config.yaml
d_mlp: 1024
rope_fraction: 1.0
init_std_down: 0.00524
weight_decay: 0.59
decay_shape: "linear"
MLP neurons of a small language model. Each row is named by its layer, matrix (gate and up: input weights; down: output weights) and neuron, and shows model dimensions 208-335. Each number is 500 + 50 x the weight over its row's rms, rounded and kept within 0 to 999. Numbers have three digits each. A neuron's up and down rows have the sign that makes its largest values positive.
After each neuron's rows, "fires before" lists the tokens most often just after its 100 highest values on Wikipedia text that the model never trained on.

L6.gate817:524468475543484495499452520569497520483523467448581611451462476511471458493545462507482436474546517514408568465534498506493450485464418467509533526455473435494447495565536521505497478480582563573516511480468464511597463532541466480508455529539469570470515478507486466580476519576403532525592545606442489541452528478502507481578503498568463434496637509552503461574495576466481596489485
L6.up817:554529433512445511461472480599563501560499437484504550447514476537457482577377481486513436504442531571515420445578464555426469515579496566495504555534486489488549492560512500483497563548503501440500488552463446522526452457539479492511515475503518427485543492451397490539502607486592537454451543423434420614542527552440524457456438490453534508471510508568511540470457505472477536507515
L6.down817:490554576486547547550540421514535508421483513469530469502454540415477429559493506532532611494501553506629505450512434526548523449531518551558492439492460513480474578452506500492477665541484562383489562425555513498504546442439500465482517451512420481494580543491449434495625542557509548560623426537482414466440520413522432517461383553599466476491554514498430499434444524427420503510519
fires before: "stone", "9", "8", "aud", "known", "erg"

L6.gate353:510490444461539558522531498529453504543560617482540534475456554483530523467479511522487450520465546539516458480517595628473384517468515440487548522541443450424494495528467501586503487442561569529550497553474536612511497469512465567519559527481450446463483401456583495581595533460503412516533537553504481459569528470531519610532499609454493471350529555550479501517500606601413490425531
L6.up353:488541511472493449548524459460477499506404483440619537540645413564489487607443519557436587524480453562506531489399550476507430508483505398469496393485544543519450582586429570493506549519500494480539540524463493440512468412557519476471549467572494564478445381527568539582463431518494507542475528518613562490413515534450454490556439467455450476578433497512584471488496543553468411519431
L6.down353:537487563524517612541463527496444420426527486539417544454416525548454475520596502446527505453468504486530565505609557454481504587532537565554493485534499485464467497539475509581432479407455519549488444491429472467509530488478505514461530570482565425456482494407549479452474434458474582542472419536529425534485521453604522534499484500511525567598384505484471571538609500490415619503553
fires before: "9", "0", "8", "6", "2", "5"

L5.gate685:559515555479496454581584529465513547512495591460492426519403528530488469492426513543514452509570476559512483553501499423561605510524472470500478434523508557429394525552551492453488491461526465575522569421457555497530548547484484436373473504588508405486496517471440440465470445496481468469383497456417470519415463495589471525579452437501581566543562485563503470487530570529460590496520
L5.up685:573509494579463526533551469527514480460635516447482551545542571494495547474453491542503536529525554523476492475519467412519463589555545580604476543423438451507460506469486563449477426519497496533443552530538479456560431487578542453450528532539541534551494550490517546524521509530529536412523438498458480545591459445610565553513527457479517492485453544552585531443494523527427580497451
L5.down685:531481422478508457465555408490517566390567480460434528606464559457537466454461495448520522467493528487470533546543464381566514526388441497493482514482543560442389576372527527491402486450486541551546468480521512529524527507534473491460574448561461496559481516509418475487559560485497532414574476555513528430450531594552480496485528567457573565516490583494451497507615518388438436524396
fires before: " by", " on", " to", " as", " in", " for"

L6.gate662:612499483452435485432498600570520435457555561498511343577517497483524472499436444535494511517420472450402539444436456586537472492497437456442446449432511516448534536418577556604489498541505527553457519533431514546452574613531433534525481567520527442553427611445527510484536517481415487483546579478445423365491532436434521487451477612537519548496459502389423513548452500527544413495422
L6.up662:569467431482563518495499526544492443509550462426491455564514536453510534509527402412540424520570516432461464536431441482503554482558400533444560553454403499428498569442504440502505535519428563499543562535567443473518575523516518453496526481524451413543622601525475526376486544571436496382548491507481554555541490543528533438420436573490450447488516547515533437561551479388389488524452
L6.down662:591505533498447441451504455558565598519512449465558492491499455518482541512546489596367436460531441488494534461468545553516480507513578476445376534521554469413473506537492576401526499451544590467531451497478592511456497511516486517454533499416524521471523531530499479511503414490567478521412479476458478521531479474474454415457534495454498576503561553476543470544442506442503436565481
fires before: "2", "3", "4", "1", "0", "6"

L5.gate253:540531484496492517574520437499443559493532558452528487503442552458544494547536418484433522458523452539436543566496450477409467560538532465453445522549444552505460498550579538486378565451481563516462488467476548425517502528567497490516607551463408458506481563467491414450507506454470452426479482440518526529461587541594564446484594515481531568508528445589413585528462422527510482409501
L5.up253:617549491511537556489465472521491462496569499573461487520484487534482455488519498488473584495519454587509563470446476441482550489485549557460428526495518504508536470486480522512496469470531523547497421482581526501486522496447456488533485425447420556468519522623552466461533511535476513596488484558501450508516623579518515435456477418510512562497526470617436563510487433499505461533471
L5.down253:464494421527509490539446536476462532423544507515439579500441535538489552603592542469478509453489501501488446490496480488521333562534484545521537514488466509522506478472611554533521511505563482515521486558541468494511498473461553493546508498449450560498497565508510529475342491344444499542530604489483501520464536624549445485479536504465489552449506513505525623433563480501495401589547
fires before: "1", "2", "6", "7", "8"

L4.gate891:491482550473515452517583560519514532529484466464511434503446442487414428462405576612567503452517516442515488430466543531480476460427467498460538447476529561455528515476536508505478536511485443495531605527411540554465609392573559458511543477503484586519466504465444406503508534566476534527437483545578445465454398428434444464458552545470492487464427454512517418583501480571558511489475
L4.up891:453465516484543449487486484461571460511485436504509482448506506447509519471530626531533489454481422521548445582528484528581573533456459625619439529455445521517477457482503428470501590466448462572453539533416549400523525468506583455362558502464508608421484511469564427552423511472483484547493528510482495484471531488530524526503429472423389432517462475486411395535485444376458518472552
L4.down891:463462447467484555432448493487546569557467508493503460509545428532475461526498535537580523490487509560541625470590535495477404448534498556454509472482595534496577471435575461443582415497493452546488411512456524432479461418440493500477527487529517475503512498579586501478468552487427543477535431568526509524582506452509446479501422477441425549440451563518471384466469485563517533453445
fires before: "0", "1", "3", "2"

L6.gate132:478439491521439418560605425488536555508539591456525534452513441432550536490571415532508453461560452507595443560491546449541477535485460561552551496563608493493483480545539525602481428497404534451494482553508493435436510446482528473414479451579570462537414534420531481515567559535558496528483433506554470424454549507559553519464466526465506578555501431493448442454468476491540490595435
L6.up132:440496574494513500477474575405495527511459508531550513519562557530390513526560549552427526479548435538504528486513535549538471571489510509579445612462492556456497492489523387585609437482425448508565557473528495463499466482516471421555514471476581516495491528551573518543462559403528519536494490499562496473534393472507513537500416584479457515552463508461512642471483467538451556468468
L6.down132:437481476425486539456522523524485476554414542453620575501534473465541571541495492440458499500439533495547524530457531510406518515563534534540486495495513547472455625486521475568428480544504556474513493497519537436478531425491530490574443513583504470539451544613477501439498471514519416532402510554575425548505587507533583490496515474556504458539414527381420485528510572430459453508441
fires before: "7", "2", "ar", "aud", "f"

L4.gate684:403435536501517496548478541494452465485556597484423532504458513544547451546571547480501507478426525431463504537587473460457429489418412536450470472481433548487433530516479526491528501421501517524544493490403520504426469567505606501449493482470434444479442426566504501504500526580430499470555438543553422433498502484465516484524430556531509531527511505464480496438620408540442492376489
L4.up684:543465526489511515508532574479472489535471525524515587520423432537521527417548496444429464509424494504514431514473470465405420508543489597572491457471513558535530458403528541505542444492522562464457549537499534474442520439531483469447572455524475511445470522476537485446441538638498438514545519497521399544378434565479585513457450523473573524560542525448570508469469473576460581460517
L4.down684:508442481438518393416579504465490438541566467449523509564400534465582468450552570571548503553505442474444529473533523481521536498490511514441477547517477544553529506482541551508437432496521557485547512474419483531438574501587517517521508447550543487444506502442516492552513558486564537536548502532522530536527555568395528493507450455397483619509539476508477522454484542586533473442530
fires before: "0", "2", "1", "3", " |\n"

L4.gate596:437531436399458457573497402455500490507523411544501557525519585455475538513466508415515485463559543504460526513466499451445511471467544454433467525531478541578462492390455529522527468498449459553548398538505518535472506438568458438535458500500501435544419482443566456495497546515520543479510379484574442547447510456548546392515507478434515414558495588502564453519560439418496543502589
L4.up596:521551473575487524489529442478502450522572444475601471539450533472561501503551566488493570558491577436459552465470580561571436516438527529473517571492594489393491413427512513597513538405400567534524499529539430478395543464431498519526455498650527513485512517512483408477542565435552484465505525489581496542520552414436533483585488494514573460490422570558508485444530481453494555542581
L4.down596:415579497457493480541447457490472481429449471556528529515537456607553544493470531489397518435478540514530543439510606507503446554520559555527450466531491430450453551530538537532564479503442466529495467483400488489428490510464431552520529620399453518477491548539532467506578436565439535536500485493579438591420499450516479490532517501446472450485553558507518473495414480420629518474588
fires before: "0", "3", "8", "9", "7"

L5.gate821:554550527572476477570435489483473608582466490491567500516571427477501446488463508535602506527480543542452470523421477520561497465565520546570438522495471567534487553501454555526531478509600531428499498466544535446475542465384553397344499573538506537444495523472584489495462476494496511462525539469586398532389500528416481420450462524482441536455520526505465508483432512523551423458496
L5.up821:491535549434490566520567539576461538522484510517520534595514579422489398546472448481578431437594507623526480563526532456531503546533475527511499440501451471452533515537528519483442453468535484544475511462498495491503458473527570484459454596528456551516489487464472458448525391404468482512476464574481449598440549618476492498475516426523513560427449521491386439590453411501525430463501
L5.down821:433462498527467447544508472511498452468523551491632560505536598454458499483415579592496497529485503451576417539435447538565526560473482536471574395568632459519551499568536476529558520489409528525485442556512548542561548520488521547530531472418517526469462578487542517470488452609468506563483423468500416437548466407485487494445496526530465460533522505466500457442427595526374482510550
fires before: "1", "0", "2", "9", "4", "3"

L6.gate127:605514562397383522502474517436518425614506496509446484594488519524564521446499464458547468491457543468564527551528461508502476533442492478480501503429482537442370458620438492440433511487535513531579558533456477505476553526540581504465449514479503464499489511501493504535423509453523455435506463486414601577470517532590560602503487556483556619546416465491534551504491408464550514481461
L6.up127:460471508476511507495637461489456581513511463469472543463598484578499457454571450453505471488432475498445559441516451561470471557404508598495478504499530563491467486520538591499512513451506503461381472543519500454449523527500557472495485507487504500510562528509479478481541555548638507441584591530579547485478534562496480423406451514547425481554455433538530513493369452519477500537452
L6.down127:452445524427483468509464456477570501460501508452514412456530463543489540458512448526354538527570525582487547531548483480482596532494590520469556429475502421545445375429527588562517472411459442526615547444621511496537528516459510437469567445563492527518472539486488522510501542523428493549533501472558561547469456532514467519577498557376525411504567404457548462418450496424457387433494
fires before: "0", "6", "5", "2", "1", "3"

L4.gate374:542542426419491428535501542473439534554583448551490600471557524467490543513560557537537468490512421550474519582512422533487514550499410491453560434473438569520511517519600533476489432509523428579494470510534507555479537448524585547598450538416566488484540530482532500497580531593500556523465527624530491458464527491454538445547443495503478466562508595532381502494422473432499504496529
L4.up374:549483516470479586487517379458527550516536487436445428427589491516417513507462516537504457471444454508529468531547535564490417495513430544517493487500506469386426373528487499534464569464402510525500552474543529553461575479531535557501536422547532431489498563521432440434502476499563570548480534424561504545532591419575543516612478470496523552560519492428498479487558457487609515484438
L4.down374:512587380471567468428501554521445463436387526466564542531554529476390493503489521546476500444525497460443497576506508541426425461427506561478548510487538505595557534526549581476557560523522484473488435417503460452605445512427422450420510528503460506386443484466529505427489513502536536560501441582411568493507486527461580468511498463582479562517483516522573547504425551552502519442363
fires before: "0", "1"

L5.gate94:471443527473480511480499506535428556563516523548516440537476486506567378492467478476556473526505517504476430457511458493534506527476510406506528485521508526459477458444487489497517468489500630555557517503507550482518474444502535491493485523448480479546541548512530394467500474425539484515540566490579451474534536575593577449534516565565499488490485536521547451546492406553561472486465
L5.up94:441585464488498524504561549536479449475425552508563503438618481480526555538526625532496466505570445401515524594467503603429565554434543547473554462492437393528573510531523551517572453451530516453451505510473478539495462534562479417484420505599422563541455551456483506544512449536456567510489501542459501494479452515511553503440524586488559479504584559521474529555557560572516573456554
L5.down94:478487530487385472492505537498546555500515482558523471647507510487529503592512524479466524433479539439433472499546496540508580523567427573510504496527425555459413499609498508603507504500554481592516537514509450478582525465541482537528417495483478501501493464574549513507493483402529526541472493551570458573492526529539487456515632431551544488384491520491456594477478567492451555501493
fires before: "3", "8", "6", "5", "1"

L6.gate914:538533378423510460560540502516454564501618485554607554410464488460488451497494583455547463472518434499510507558556429507546503550425462467554439500440457552446403451463430464432538548449427430431507552468513467490434526433506516420437454554505481493451432465532515594510546518572520592426543519529503466535438516378548455436468539606476481554525473540584413554554559470375511510507546
L6.up914:513514489585506631535467544468486483417541595553501458433499433527450555539478480462465542618484523456422482405523455524435477437526443540513469527460408444518412526502450481495532492531474537545544456487435497471531531533548569433467561445409391468492477558590444470566431454584566428504500515546441515489476493523417560558527520543496490546495458412598461496485597469447425480513470
L6.down914:481521391556538561467479395451481464592526461472594554477544525489486497445489471478624480428511548444497416405467458506498496508494478359450596511456500482485468516574483386436477533498548501383460556565426503518504389592504405554523517574543513502496496513549476545487439424595486499489472451542470555533568530521579419532535487438571512593461521434545433534482506454514469522520446
fires before: "9", "8", "2", "1", "0"

L5.gate708:547512402545537405592542595495493525477498545454490516569489491482444458427537599524461516573550534567484506573527446393531516456548533481488469543445405502529580511517431474545499518549386421520442533462500501540486459475531520472446487541462465563531383561466413501487523454532493489493575453476535468453513454585512492447545449608533549484483459388462494531412559568439559459598451
L5.up708:486481446430551549514470490462536553560544489522397421520518517563476469481492485539508558507397560521438450516514550518460429478476577519539532488473578567573498542447469494446513542501462577548417554588574449431454596395467561506518496551515566481450437523485417474444526376462551555523444507448553420454624503509523550579499450459525549525462444555494572496441441541598560518437494
L5.down708:503486536536438520473502411399486440431387478547454544517493489504516511522565521493482542517497545538448389508533614536439502430512535435611560493489609436513541502526540455507484475549494536583484486451488487667598447555450500456476530549481480592487427451564526527482499595400554643490568494578482530468484499482464469432463447494493448399570523515505536589478441485568415476472478
fires before: "2", "1", "3"

L5.gate468:468525564557532547535505536541543454464408461558464418592501499481539523495499451527609544557414500540380451420499473466550533517554474472500502556509504480418556488534480470518515524539600477538476525487514498510512418540493547556357430520504442470404537607441453454537514514459491526533484538525483530520439517466579483512562489474438438541509479489410509539445431517362517553560513
L5.up468:521446551519491481492532425467521508452394477529426545578473462428563513505492468437550558512490543479462463511420457479496463413472569583541548578479486563570486586431506535442469469445486461584545598498427411474555474483479572546548568552560424471533491452484454448495447480562491572518483563502475455485451573494560452464541421524509432489447555516494564462424476522565466500584536
L5.down468:495473582450504505461520517563573513537448439504542477468494540399517493528449584434402353423459510522399500538579422474517575546511484456543464453487494519488516493409524437489518508537469451533556561489551541494441517475546550562618546500414477429380475478412542507422448449401529465525454551510541548560565573577528532505564498497539442502517561453454501507497529500539481505517502
fires before: "1", "2", "8", " games", " in", "5"

L6.gate942:486492508572558567549590589533562444558445530544614453540533458489493417503417517521435455450437470457517503579489532501598613521574536495559428439550484580548446459532550386478484449543558507474439512490537501453580449579497556575549514486538447436460533413507435494516484410486445468485427539559558396464524636461515392524500561473560484539537475461509511426428542565494528545511591
L6.up942:467478554458487510551480460506544513462474543484533507579441503472450549492474543455495552424494483529450550419498470556459456471514495519509484549434527527587437489499503442402435582439475577534488533525473415529448557429462526513505602556564484482575507515560448487518517459481516468396448458520386490471477545550529509494440490407490551557573604488442480505513558499498489400465528
L6.down942:459520519483539509553555382425576440476539574468558540561479561455489547581582438563521489391531453413454440547558518479449487443442514385580584467517572417563447505457502534443461549478503585537548441515449453455497506521539520580477520530445485552564550468496544473483441530518511512418462483532483519528572479479535515548480456527474589539467454488446516412426489545464472491456494
fires before: " in", ":", " to", " by", " at", " during"

L6.gate903:555595594449567557487466592521483490482511544456515507518549508426559356439482493512504465567442536545453541464535516617497447535526472454486489538550480556498485487481458528513439540427498496525474547468582494491518519577557452569504563427509557435557417418510579453492415461507458578398475440579500548537578563552562472530471453472461492524588472403553433392446447492628524540500511
L6.up903:418474582532547548467463504368506575530569534477531540540535557555554467485592568559603457500628494456465525492516487501477440498530597519531502539384476426575512490460555579403538418572473539498553531552609481471430590514507575468510576540510464487614435545440568443461543482617452510509469576525513520496515486478507532473533440433425477480580480540496536438499451472479528521517550
L6.down903:552563488551503547474474451474544385494470400458458394496495534451448439487506509474526490428462376546588580518492414557486413509370604519471590540522530539484514541489535468497533472517476424433505505474531572459547454560456501534476492389608591529478465577508447487504579490528562512471505478631431618547475496639520540566498533514515487518584521499504533515528452588470567517490506
fires before: ",", " at", " and", " for", ".", ")"

L5.gate84:534518547525531503507533495488564423502424484431462410462459426501579515475447499419584504412531436542517553520616491400520615510514426422539551519408534548444441545504513622620510471468545466522526458469426584489573458500508464528503515505507500542573447562536532450526542429452511431501500467581508482513460404485558528441589509536453495456424431473437492450420566432434431496524485
L5.up84:544455538551402562550446466512467464523452456553463538481516469500573475556546478552495515493501427526427456464517433478532551459506481463453521484547464533517377452533500475440570544488524532526594519511497447497587548487526482571496460573463424462509487492525492423508523437555527524452471425513518416546513568519595517415479514497476497520417448409545555545514562519498479435478442
L5.down84:490462514540480535524478525482556560530497416465554432483430528486491449517552501475508534554531565374491520547397461440479481498509486434417520438446512435408510393498435441555512505552508481584546584511533711514478437571549447507605610577526506488563563549478535536456502486551523491502507532462516431536505434454464410524518581573507459564431480474495476466528503582431476431515540
fires before: "2", "1", "4", "3", "0", "7"

L6.gate201:531463550503493536505574502550416448496522581617477463510429462576458498433491532554511419410545620425436568499555488436504592474472523456456485500437442586571403525491558533475520391546480464449429440496513486482537482478571457471414501581417510424483500495469500432486470545517513519558547404461437487456533528584525573470495570489527596473491537514503523465476560557487468599545485
L6.up201:552464569461514433558429475441497481480558387526404546577514454467480608531542399535495500525476419512475517413481471451528434510548409516419476546584457579495558485494566477468591466459556433518493536398533579546532528430485575584471474506468493558536527484576521513535507390491481526521511453475497487522408489431442541493547436595501538512403519447456515480458390520475546484626596
L6.down201:549433568494550493547417572448488511572439445544638568418412506555559479438652466461413491551518499494479490532492417521485443474464493530427478461595559509508439504528427519489519500478517597437407564513526522517432454548480513513461472498387475485473572529581481447447478537501509521495485513484484441463440468439532377473540500560450546415484417601483428506556474563529542413563527
fires before: "-", " ", "0"

L4.gate533:500548485504519557510392433549567563563407434483405520463434494476475503587538477486518452590473489476467415503575523520467549444462558460399618515513456443571485526576473507544550441532583487487524424447451565585559538494515454543392562560500507475425540475545477442511501549504410448567516517564608474512557501484524529554534426522462437531395539507470462470458485508530543493499533
L4.up533:503514399533537524600418531448554492477493527465536485488518523522458437564400446462465493460456478526413505485551445492450527548501603513442510446540515503495404507374490522555506530502526578509551469574536491456607486436515493415543470520481428455531507423471403471502483509489511556503434426526504492606500470580507471504471526566503486589357583597504413451501488572525427415493545
L4.down533:539437489519493493454580453387528534615504497480524464565418561547509562491544530516509454543520453554475521503557492488557431457403528544603538563447496530434546524511516474528528530432484494456527498423477438518511594485518537470522556534512473547555600545534570497393551575591480538493523480538479582481544519494520504587449514510602407490544557534478415533494509446508517568473513
fires before: "8", "9", "5", "7", "6", "4"

L4.gate168:501519480458576507449571465518552523524475469518541406500578409469518440416493515610417496499534456438563541561522469578514406445514489508518467489489566468492444479489467569503486579469521593490538517536599454445458585469458412490497644577598446503479488455458560555516563539582464545582497596491540475445469473526471522515496476501532469570436548482508442420470487470553536494476461
L4.up168:485610472498557499511494469451461520502526457516433482462492518547507520521488551430533561455462539473517518507604487444491458432549569458576562521516471459411518422533416416577477568476440493542478518564548480560538444554430542615479461543472513446433516557536461595519559491514602521451452496525590408580542477448411532530528381411480457531484497535543451442524527435471491503484477
L4.down168:554448509488508478509476521500461593540577478474534539583445499467383518502586415580545432512426487495474494481436432431477484486521445566499516474501517554480507523494481492514567470495491507550439559517440474600559526541510430474560479475467495520492466620512474491498401466458485534465524564550516584533556430506589514551526524473497552538571526562467427453464505478457416436532541
fires before: " ", " |", " on", "0", "1", "."

L5.gate109:421611565493461594493430488580475488478516424597487472595466506470503546564423478439553524469517454500482432456506505504515451542495541459536510485600490455404513468472482442532624478520450416577502481554493460547611546516473586498516498536454521441500479508503446525502538516464538565351497493563565512481621512630574511544466508460541462517504491528502522516473523499593539415443501
L5.up109:458574534568576517465389494497493518531562516485519538524499497447495544447459545505482483474538472418515472464456569546487418463573512518535485442495499530519583547590447583487542547521407505411539533522536534453470465545537473478429544580546504543459475517440525467532498573599447455414475542486511424455546479503441615524476561536528479561560483518495491394433481447552500492509491
L5.down109:596450516397437424555559430473578527509474495555480545506477564423452527565522500478571511485453516513492495436505372467521533544469518491479536491667544527528486527538536536479535493487514473486629489538518533506509496546505459510544465505519484496488465477470346479534498484471459484470447500521454534485539571506537476572449505416524549514520488437506498461426572564537473458444421
fires before: "′", "″N", "″W", ")", "°", "."

L4.gate308:475579455437490469449506561517420619514533488463462465468525460493482477440537473594438547436431423421511401495526427503424503428545537576506490379510484443544514462371483523516426476444425510527553536461517440450428477461456418513535503524421517427494460458433467456572434484496538640544530522436563393527559491489471433529406516435506504515527471439547494599498544456529559457482458
L4.up308:575539417534520544443478566455480535473446461395472484461497433568459544449531478480445417501520517535473462503590506432477536548591513556563588415501486481434550505407524402469562584436410378414494551602473533540528439494545485560538494568557458448467584530459523529531567511525510465554541493521517529593479485426511445548526459559463522448544500472544451402543512412545503557404541
L4.down308:556556489537457505455567483493481437541525410530509429549494538444526487505542511492510461525540393475557548536471474580581485524473342499459574454467510551550534467523406441488446488449595578522436535405478579587528476495456457452528530467488475548491528491506667475375513517479480564512531396538466609513523549585520526481417497445431494545512523499497519511501479566435522530522540
fires before: " ", " |", "1", "3"

L5.gate843:576541517494364486436529455538520512453539557409409523499561512443565445534555504536658410469450515574461486577476516444446408432377510552475508510463381426502482503519546493530519413413427486502501421507569508540391418526462568521421557506477419470509498426496509509395472440464530496485560462570549576477561484527479485467513511480464451647411547472520386488476458396471431462510428
L5.up843:506487529529445498500545497491490415389513488505502490450573531387508577551396471436464508506457502589495480548487423529555440578537474525449559458526456461479554595433555610471561397463428483494481474481482516486569411503480504493454528426500432500625486556583488586444503479575474449479493542530548452539552480546575465546489508461544439567523581501435442499511463502558549390508551
L5.down843:446549561482491424476615569507531455426494440492462448480549448504474543474500473516550402528578513489537558480539490410402461503483571493507475528534470521502503502473562550495516490556520494423535563517555571528492448424590512493390466420438500440484486666591438446565535584530491459473536583500554573555581513509495503406530443455498569547414594470368484518553513513519523469479528
fires before: "1", "0", "2", "3"

L4.gate777:430493456478476634513485479448562484494475563507540450519553548585587526507583505575522515487470530541522522552574465496537474489390477572499530460500537486410571596448434571464482536592492557406471504424471586463435410447600528561526551508492458536539452545537451495523468571525519531517493465618599446602524554463431409555469416476455539574453476466517496466515562472432574440482525
L4.up777:464553486564519505538452483544528526403449504458499534469595562528501516477508420540440459512414431463468525499562535452599558456463466551464494480491539539530491499505500500396575537521547540469521434552563482431491512444509602418489420451430441391463604607579564493577514453452524474414493472568547521577479562443505436514394540521508552586535566478505629462491492502426463458514604
L4.down777:429455509442470545536465540466531560462578463566450433454503557481535507547498491533520523496515533682437461589480456513448440439543484491521586512437483465425459525521523495468460431508485453363503513453589537496534484430517529506492518502542461455496511608544503410521486619498521430390419474526490478482488528547488531518430436480461407509520502427524411527515543499505458484539446
fires before: "5", "4", "3", "6", "8"

L5.gate726:513464531580554520487479448484527403471542472557480521559496471545487579548521493499514502585564584536511493511494480512517411469490579638575546512463454529545504535508500470539525479475497458505400525487494430510468469529494536512433474512478549497586508502497482452497524513445607427514553550515404463508511456467574513526547449518467540581473466588618428517498538499446609439485496
L5.up726:539613553586458564530610411524417476483523525560511506556535517575461488486526470464450452534555514506563482537600494577542467575425515499575438542544472548457492491548541490474537425500509410562427545542492514537496507518480461500619489432408491540491487466542391500505534427461477389494553560525426514585457549428534439503458509466505537543511564440537441516524488465636489432567562
L5.down726:407502534471588480497453557496541613516480472475546547542528545494577606525411536532490476543533471423519491542486437446450520473468527595438528543573480540531508438531514474510482504516552523462390482465531508488578473546507534539504521547482380549508571530530479531478451492525473533522425500523575403500572639535463531585545557488487530536523522519508498518458582515568484484522498
fires before: " ", "1", "2"

L5.gate515:577575558461539508520454606507480433523537539545465423528538452506556480424567454537532450546541603406481566509546394453501521497592479431513469669508483520469518476532539530474585364432462483470552486542523523419465424460517437534551487528481541570486512507444459446559518630516438489468561581450503469528564526538403571420545478459492611451560556492501553497442539484510511459553490
L5.up515:447428472485416407547479540457528427515457480495534493486440564561419496527527461556546400517500460469453545535488592480554536410542506492467559566458532589487373490496451475593562510510609445568564520511458425509561381575503573459497544553505509504549488453522469526463547605495404548491451433563550515499416526607486522464494410540505517468414503534457497494540489498534509469574497
L5.down515:480428416460410526496493555525515532443404461478432488544499470557440469502538520556490468529514474478480572536541468511419533489521540468539531482484503570481430465391545498442566499429529484442502476501424435432479459553475505576384517441582465540484410476566533591522568559501595488529503495625494485537475375405462428463519532502515541507393506542413502520490520467538557510486477
fires before: " |", " |\n", " ", ";"

L6.gate324:514442486488479465577517421482470529551576504471422553456453407542550558548590596512412507466412482470491402489572448545528483471474491579478416427487417427539392509479449454555510468501534488465611439491474501594537499486546553534573465476442526395452505404497575493468550504344549474501453509624479504560440548529425509496508401438553533411491514518529487489533469497560424440497474
L6.up324:507424489544446473507525430592580505399587504489568401498521450561545528575465485451513541486465462533478553637485371448430519619506468557552554486449483526516550399484428555434512460470438432541483516537570478556639565526520484466486568517386554478527608476523482539507518472504558577502528557579482521465483556496569406441504481465504478593546525490620490476458583439510494481494471
L6.down324:438423584493545479469487486571474474447532526510432517518518512556480486540482493489467572535565507524472545564503541595483490592428485564474606483514466469482532535489545509486506487485389457481545598451533416498441453406462468461514575472486402509542527455559491541521463519514446470510473513557571594446460546539449481425575496476466452466526436522527461406543495508513506511527399
fires before: "1", "8", "ber"

L6.gate595:532559509447397454543555482560582505547603432540484532557491501501471554494543480574539498538478552482484438528518540490567480469512494516514481411503468469426469610522471585494423583483502515541392567503557557568442561505482562467534546508519457497509401490543628536430469495486412537471451590534460481530520449499614540563603526542502550513524519579526482523568437463580490496494456
L6.up595:575407550501516615488454424545519410495435460558513541437474524559480525506456478486478537562503524432571438474546553512566459437427534506497436466469513535450537540506550377557422553599537552467488554520418509556516466499566499586570464490502534491438515427382462443447486550556514461577508566465495467530461465489510510379437493529514487514496568530444559421490560422560495499444467
L6.down595:462555467458523432470540387461489485553440554486597623634505489450503437500512469489553466519461479523458546499446430519492564519605481466462597557499585500457460434476496614476507596583478543610589500577484489499512550488534495503431452609540434476476512428504590526476594408521513575409370479503524461572564529511520603560516555492509438584451427511639510472538491555502498522354471
fires before: "1", "2"

L5.gate235:469439478583530405569480410447529413505551486548538471597440513562535451540483465470474490511468558526579484498420518439486464560488520516470520481518529471420482500545560552538418458501490589550478467498510468513493466490610552497475482513548473430473547498507438450599438539413553464574514455440461422616609525455599403544466419609481507522449428523527478597504502538601555559451565
L5.up235:508511525516511570582487403470518465422492580475525491576548490467493645485507521418483559445567524582500474555475551477454496536416478608481517474440415509528492543526456576539465501466528387456515536466455541458542486402622532585529517450552481594576577503482529545539490592524594548477545426524455573531525444470535628612569462534498427490529572581428443512431496513599496538473486
L5.down235:547495499504539561502527491544413434486494534438577512580551481572468473558446474457479519471481516499400543584555456448508438573425425483474463539463543444499481472515482563481567555591458417516591514554547485579472423500454468447481530455632484437474499503449507457520586559494449506518564545583494478511376523566457557402474497607464472510465424530426526616554522526456394504547529
fires before: "9", "2", "8", "7", "3", "0"

L6.gate773:507443551442504514426465578415412515471542513528475582411471488459439533595563553509440423444603464483451474553584541418529411649558447537490495460522394437474510489565514463579467500616438423478459584506460516498450493430417454476575531483517499494460472573494551457511384486584446479498497477396485461538556423577563502429489508498407596493495630628512626481486530463498464524478470
L6.up773:493573525566477572465529449502502472586499489471517496503467440493501561519528460416434477447477579443502497438574496538579467512526554533584523545486548486479424457517474568603443420415479452444514539529472507550420502466481406505484650489531481527506451503540475547512479455543465530389496496521488531543492559537555582510544478442495646406442611525580553552441540576525484526529463
L6.down773:460548415502535531474524479472514555540464511443622441521517504457498487520479495541453449489480528443527459481473536480449419551456427490515510517491423472499411484583486410521467530489480516480552505514416561471592504483538563505558495602563455472503405500518511544448421443467453521493469450633487588550498504650479484508550460484600532493501433584532521491591463408547494525453505
fires before: "u", "uki", "ı", "ui", "ami"